From a checkpoint of a small transformer trained on Wikipedia: untied embeddings.
MLP neurons of a small language model. Each row is named by its layer, matrix (gate and up: input weights) and neuron, and shows model dimensions 16-111. Each number is 200 + 20 x the weight over its row's rms, rounded and kept within 0 to 999. A neuron's up and down rows have the sign that makes its largest values positive.
Before each neuron's rows, "fires in" lists the words (lower case) most often at its 100 highest values on Wikipedia text that the model never trained on.

fires in: "all", "both", "small", "rhythm", "hall"
L2.gate551,223,194,219,191,181,202,188,229,176,171,176,197,211,227,162,200,188,220,199,186,216,199,202,188,216,219,213,218,245,215,179,182,178,240,188,207,195,220,183,187,200,204,246,213,167,231,189,241,172,215,198,206,207,184,199,219,205,217,181,192,240,179,191,169,185,211,205,187,189,221,196,231,206,221,211,187,189,209,227,208,219,209,169,174,217,218,198,176,184,184,191,211,216,219,193,174
L2.up551,215,211,187,185,158,195,189,241,217,188,215,184,187,200,177,182,209,208,213,201,233,204,201,192,226,199,219,210,232,189,241,210,215,162,186,221,218,201,185,190,203,190,188,186,189,205,224,221,206,204,214,177,190,168,215,204,167,202,220,168,151,212,209,193,193,210,182,196,197,200,217,213,220,191,214,177,231,188,192,205,180,175,199,194,223,194,185,221,164,192,198,190,217,181,197,242

fires in: "after", "before", "during", "home"
L3.gate181,191,205,182,181,183,209,200,228,238,203,189,213,185,215,221,204,204,221,195,213,211,202,201,203,217,218,212,187,184,213,226,201,230,235,204,197,204,182,192,185,177,194,198,199,197,162,201,231,205,200,168,193,233,180,205,197,170,230,234,211,203,199,197,172,248,210,201,184,209,185,203,204,173,202,204,184,200,163,202,182,214,183,198,188,195,193,200,178,215,203,198,219,194,185,214,212
L3.up181,210,209,194,202,180,203,180,197,228,185,221,205,210,205,187,193,195,213,190,196,243,193,163,211,228,201,221,186,189,220,206,220,245,230,218,167,192,201,203,188,154,177,172,197,201,190,221,221,189,209,185,197,218,206,208,207,168,227,203,200,184,229,196,202,216,189,236,171,215,221,174,233,163,215,205,197,218,203,198,207,174,193,200,203,204,201,171,231,194,189,192,221,221,214,199,206

fires in: "david", "james", "louis", "chris", "sam", "alex"
L2.gate525,198,207,203,208,201,188,186,156,181,213,190,231,219,244,196,222,193,178,216,212,169,185,228,209,203,192,200,192,178,181,211,222,192,232,211,207,171,187,204,218,200,179,179,207,176,155,205,182,235,194,218,195,220,194,169,250,193,208,200,238,249,182,192,204,180,239,192,180,228,174,187,179,207,197,221,222,204,203,211,196,205,207,202,198,174,244,216,201,187,222,182,170,198,218,205,207
L2.up525,226,187,205,161,159,193,190,199,192,188,200,220,187,202,191,193,173,183,222,222,185,195,201,194,204,182,215,214,160,174,177,211,215,210,184,230,197,207,224,184,212,195,221,202,200,211,191,192,233,170,184,220,198,222,214,208,213,191,208,214,208,187,224,178,242,214,219,205,200,217,195,185,205,219,197,184,221,218,221,202,163,244,225,208,191,220,246,188,161,217,204,222,232,206,203,187

fires in: "both", "with", "were", "of", "including", "modern"
L3.gate560,210,240,186,179,202,197,190,219,219,215,173,154,218,183,221,195,162,182,198,178,199,206,183,210,239,203,161,191,220,195,206,187,220,225,194,223,225,194,158,184,223,175,223,196,225,215,237,235,193,211,166,191,207,208,197,204,219,174,241,206,197,227,197,216,230,203,185,224,218,183,184,204,204,204,228,217,176,229,212,220,216,196,184,225,192,191,229,186,216,168,209,256,226,184,193,205
L3.up560,235,223,151,190,212,172,236,193,177,216,200,185,233,216,217,170,171,197,195,165,211,239,175,229,206,185,206,190,198,189,217,228,191,215,192,179,232,204,180,181,190,224,221,209,207,243,223,219,218,214,189,187,150,214,182,216,201,196,199,177,196,255,207,216,259,225,208,199,170,204,204,183,217,229,220,184,215,205,196,192,224,191,194,240,176,175,187,177,218,181,229,226,207,208,173,196

fires in: "club", "goals", "clay"
L3.gate743,171,231,217,244,198,206,190,209,216,209,207,218,203,217,221,208,185,202,225,195,189,188,185,212,208,174,190,297,213,226,214,203,182,171,218,213,173,233,194,222,184,193,199,191,197,193,195,185,221,214,192,210,227,201,199,202,226,226,209,187,176,215,197,178,172,195,205,186,189,162,183,179,207,186,185,239,218,190,241,227,218,236,238,209,180,208,202,195,196,176,216,214,181,199,185,180
L3.up743,177,239,224,207,200,211,193,207,203,211,239,189,185,206,201,184,201,211,195,181,221,173,186,198,205,178,190,247,197,212,191,213,170,185,166,206,183,236,202,194,189,155,205,190,179,195,181,206,197,197,206,220,206,189,180,189,209,221,203,181,189,221,197,233,188,172,229,210,219,187,214,197,175,191,241,214,216,186,227,224,195,230,213,174,210,221,203,220,188,172,177,221,166,183,190,170

fires in: "david", "john", "james", "robert"
L2.gate344,227,219,195,205,218,196,169,194,193,197,222,235,212,209,180,220,184,201,216,218,180,193,227,175,199,207,199,183,229,210,236,193,171,201,243,205,175,223,184,234,208,210,206,199,194,179,214,211,233,194,209,188,197,196,186,204,190,168,198,214,197,181,204,228,180,207,200,202,230,214,202,185,195,223,205,220,204,198,195,216,197,195,171,225,201,216,193,205,217,215,187,191,219,196,172,245
L2.up344,192,172,200,199,174,192,200,190,189,192,184,236,181,226,200,209,183,186,181,198,158,138,223,181,150,219,201,179,230,202,207,215,168,217,201,227,217,209,194,229,202,193,206,182,227,215,185,199,190,218,197,209,209,182,174,208,208,179,191,204,199,199,215,226,212,223,215,199,226,229,199,254,217,220,207,194,197,172,179,194,194,224,215,199,212,172,203,171,187,186,178,235,210,173,190,208

fires in: "and", "it", "as", "with"
L6.gate659,190,244,177,213,182,200,167,202,238,204,190,178,197,191,199,220,199,187,217,228,197,181,237,169,197,208,195,187,184,251,182,204,172,196,201,209,217,217,217,174,166,223,240,216,194,196,201,195,201,234,220,170,213,238,178,224,228,179,246,208,155,180,159,207,203,225,190,168,177,155,181,212,215,198,206,190,193,187,173,226,202,174,194,201,217,193,186,186,214,171,212,195,200,216,197,177
L6.up659,179,192,216,164,211,211,184,177,164,189,211,182,183,242,223,188,180,205,208,189,178,202,203,213,204,205,197,212,194,240,209,208,179,171,254,221,212,193,188,194,174,199,181,189,164,195,223,191,183,210,200,207,211,260,227,232,200,212,221,197,190,151,204,217,191,184,202,172,221,226,183,202,194,221,205,200,220,194,175,193,188,219,218,209,171,214,202,165,178,204,165,227,208,227,224,197

fires in: "its", "written", "guitar", "often", "t"
L2.gate796,235,237,154,187,200,201,194,197,210,184,217,180,220,199,215,170,215,184,198,206,218,194,194,259,232,181,204,221,173,204,205,226,203,212,184,187,240,221,211,199,224,213,195,182,246,211,204,231,175,186,202,215,190,208,182,191,201,206,180,231,217,185,185,206,211,202,210,224,210,209,265,199,185,228,188,224,185,206,203,198,199,182,188,168,198,194,192,186,208,219,209,209,195,228,185,191
L2.up796,244,198,192,190,244,193,185,196,196,232,185,221,215,201,210,177,203,202,187,164,218,240,172,211,201,173,171,229,169,220,185,191,166,177,149,182,229,186,182,216,183,224,235,187,210,182,206,187,205,210,227,157,207,193,202,198,179,229,230,212,194,201,190,205,210,220,221,222,213,239,161,220,168,179,204,209,202,196,183,211,230,211,215,177,237,211,237,206,219,208,184,183,217,208,209,223

fires in: "who", "an", "white", "despite", "want", "received"
L2.gate637,207,194,141,225,186,193,183,175,217,198,198,223,217,164,193,215,160,219,224,188,203,196,235,205,192,192,182,217,207,202,201,204,170,190,223,189,196,203,217,233,199,202,191,213,191,210,187,190,203,215,206,217,224,210,201,213,195,207,211,223,211,178,180,182,193,177,174,167,174,200,195,176,184,208,180,222,168,138,198,209,205,201,216,207,170,186,193,211,200,213,218,171,206,194,238,179
L2.up637,186,219,201,208,205,222,185,203,211,218,194,207,224,252,208,216,200,212,203,185,202,181,196,208,195,200,252,191,222,186,217,207,198,210,240,218,220,229,203,204,232,232,186,221,191,196,194,192,173,187,195,184,193,201,204,201,203,199,201,192,192,223,214,236,197,200,218,153,171,259,196,221,217,182,203,245,165,207,202,207,181,180,191,191,191,181,200,198,209,211,167,202,185,185,200,183

fires in: "its", "other", "her"
L2.gate179,168,203,249,198,233,230,147,229,197,212,177,192,133,180,186,224,225,175,217,190,202,195,204,197,219,217,183,200,171,191,201,219,225,217,200,182,189,190,200,201,183,197,232,202,231,200,214,223,176,246,194,224,231,189,225,226,209,222,193,206,185,205,220,197,211,191,187,210,209,185,255,218,183,227,203,217,216,200,184,205,211,204,176,214,185,182,215,214,180,224,199,178,189,220,190,172
L2.up179,229,202,166,199,233,173,212,191,195,219,199,206,209,205,181,154,204,166,164,195,185,209,187,206,174,211,204,209,167,214,157,211,177,218,183,213,192,214,167,208,203,207,218,202,217,220,211,239,180,196,194,181,185,174,193,231,185,233,210,196,218,231,150,199,209,207,186,199,175,212,169,209,196,195,211,209,189,221,223,218,165,196,185,224,187,222,185,185,210,194,240,189,240,223,195,179

fires in: "other", "various", "numerous", "southern", "northern"
L2.gate638,234,230,151,203,212,217,183,240,172,200,231,170,182,206,189,241,213,208,167,182,212,202,176,174,188,210,196,250,197,211,235,183,234,187,209,164,194,201,206,194,198,205,211,213,218,212,163,229,216,220,153,206,196,190,234,228,235,207,223,209,204,207,164,206,197,222,216,210,207,177,221,227,191,199,176,201,143,205,189,193,185,197,181,232,228,198,210,182,229,207,211,222,208,198,205,217
L2.up638,224,223,197,187,216,213,188,185,174,175,241,211,166,205,197,177,222,230,179,189,217,204,172,197,219,219,243,189,183,175,192,203,199,191,185,177,193,194,193,227,180,223,209,156,173,237,185,210,175,194,158,179,170,216,203,227,203,237,196,188,199,194,178,201,251,225,223,176,182,227,209,213,187,216,216,201,185,202,186,223,199,183,169,193,203,222,207,190,210,195,187,189,179,205,215,194

fires in: "0", "goals", "apps", "3", "2"
L3.gate721,205,231,197,250,204,194,203,199,210,203,199,203,201,203,179,208,177,154,206,207,205,203,179,197,202,182,184,190,206,204,244,214,187,211,219,244,196,201,204,204,196,210,187,203,220,209,211,229,230,210,183,166,189,223,203,200,191,200,216,210,209,195,197,196,227,216,211,168,219,181,176,166,200,215,210,185,208,193,226,191,229,192,213,202,180,202,174,206,199,205,207,214,151,196,211,218
L3.up721,165,226,201,200,239,252,232,221,201,218,192,196,251,222,192,213,222,204,208,188,222,209,220,231,220,189,212,201,222,193,156,216,192,181,210,189,203,199,201,211,199,231,213,191,202,163,209,151,189,238,162,230,215,184,232,180,182,212,198,203,214,188,180,220,210,163,202,249,195,243,217,205,189,174,198,167,230,188,203,185,202,225,221,232,193,236,215,174,208,161,233,181,165,218,174,195

fires in: "its", "to", "my", "with", "a", "as"
L3.gate95,161,179,194,209,201,177,198,219,200,227,218,200,223,224,206,181,195,208,186,205,180,219,208,211,172,217,197,232,221,203,199,176,162,255,223,187,190,220,225,201,195,209,224,197,218,206,220,227,173,168,205,177,195,225,196,214,193,158,181,193,215,195,206,199,184,209,209,182,200,168,215,206,230,197,198,206,213,204,186,189,251,161,184,168,205,210,206,200,179,174,203,206,231,208,195,221
L3.up95,203,177,191,187,185,197,176,199,178,177,182,229,186,211,196,188,221,201,215,175,180,233,165,206,219,243,201,182,220,204,253,184,174,190,214,163,182,238,197,235,195,182,173,209,181,196,189,215,172,227,206,186,221,211,173,238,184,207,162,207,171,209,198,180,197,190,237,214,223,188,181,218,192,220,191,198,215,194,198,184,202,191,213,163,192,207,233,178,201,227,192,189,184,229,189,199

fires in: "after", "following", "during", "next", "first", "text"
L2.gate510,174,197,212,179,214,191,174,206,228,235,211,157,210,194,198,224,162,196,203,178,218,244,191,215,221,168,207,196,219,199,207,204,187,192,167,167,221,218,201,177,198,195,218,221,179,196,210,231,194,183,236,176,207,206,199,191,196,171,186,235,229,205,210,191,194,213,191,190,197,204,226,227,192,212,234,184,193,217,204,212,155,190,198,209,191,218,193,210,185,210,222,175,175,203,168,204
L2.up510,202,213,197,195,228,213,222,190,208,233,206,217,198,206,181,193,165,200,218,184,220,157,186,175,220,201,229,205,177,210,253,174,199,239,209,198,165,206,218,178,183,194,194,207,173,172,210,190,196,178,192,180,206,193,172,189,184,185,184,213,202,219,216,186,229,209,189,179,227,224,176,195,164,186,205,194,240,198,225,238,199,185,230,201,195,216,192,206,195,203,213,162,220,211,154,210

fires in: "in", "to", "other", "status"
L6.gate165,215,214,189,178,201,192,202,184,212,246,184,181,232,178,229,216,219,194,215,188,172,198,203,152,221,176,216,235,196,182,224,173,228,188,213,212,199,155,205,214,217,218,212,209,212,199,173,235,204,195,221,194,183,216,208,156,225,210,200,206,163,189,188,204,230,192,201,194,216,191,223,167,222,191,194,193,180,207,193,187,236,185,184,227,235,206,207,193,243,220,248,189,228,234,157,188
L6.up165,178,154,207,161,193,168,216,182,227,213,216,205,194,196,213,198,237,190,179,168,189,209,184,171,182,181,217,222,197,213,219,242,227,232,204,232,204,165,189,213,213,226,223,159,195,161,205,224,195,194,219,196,188,214,201,177,208,215,224,207,147,180,194,228,231,225,199,230,229,224,228,209,208,174,191,206,190,205,191,196,193,180,158,179,221,229,206,166,236,210,230,170,188,187,179,220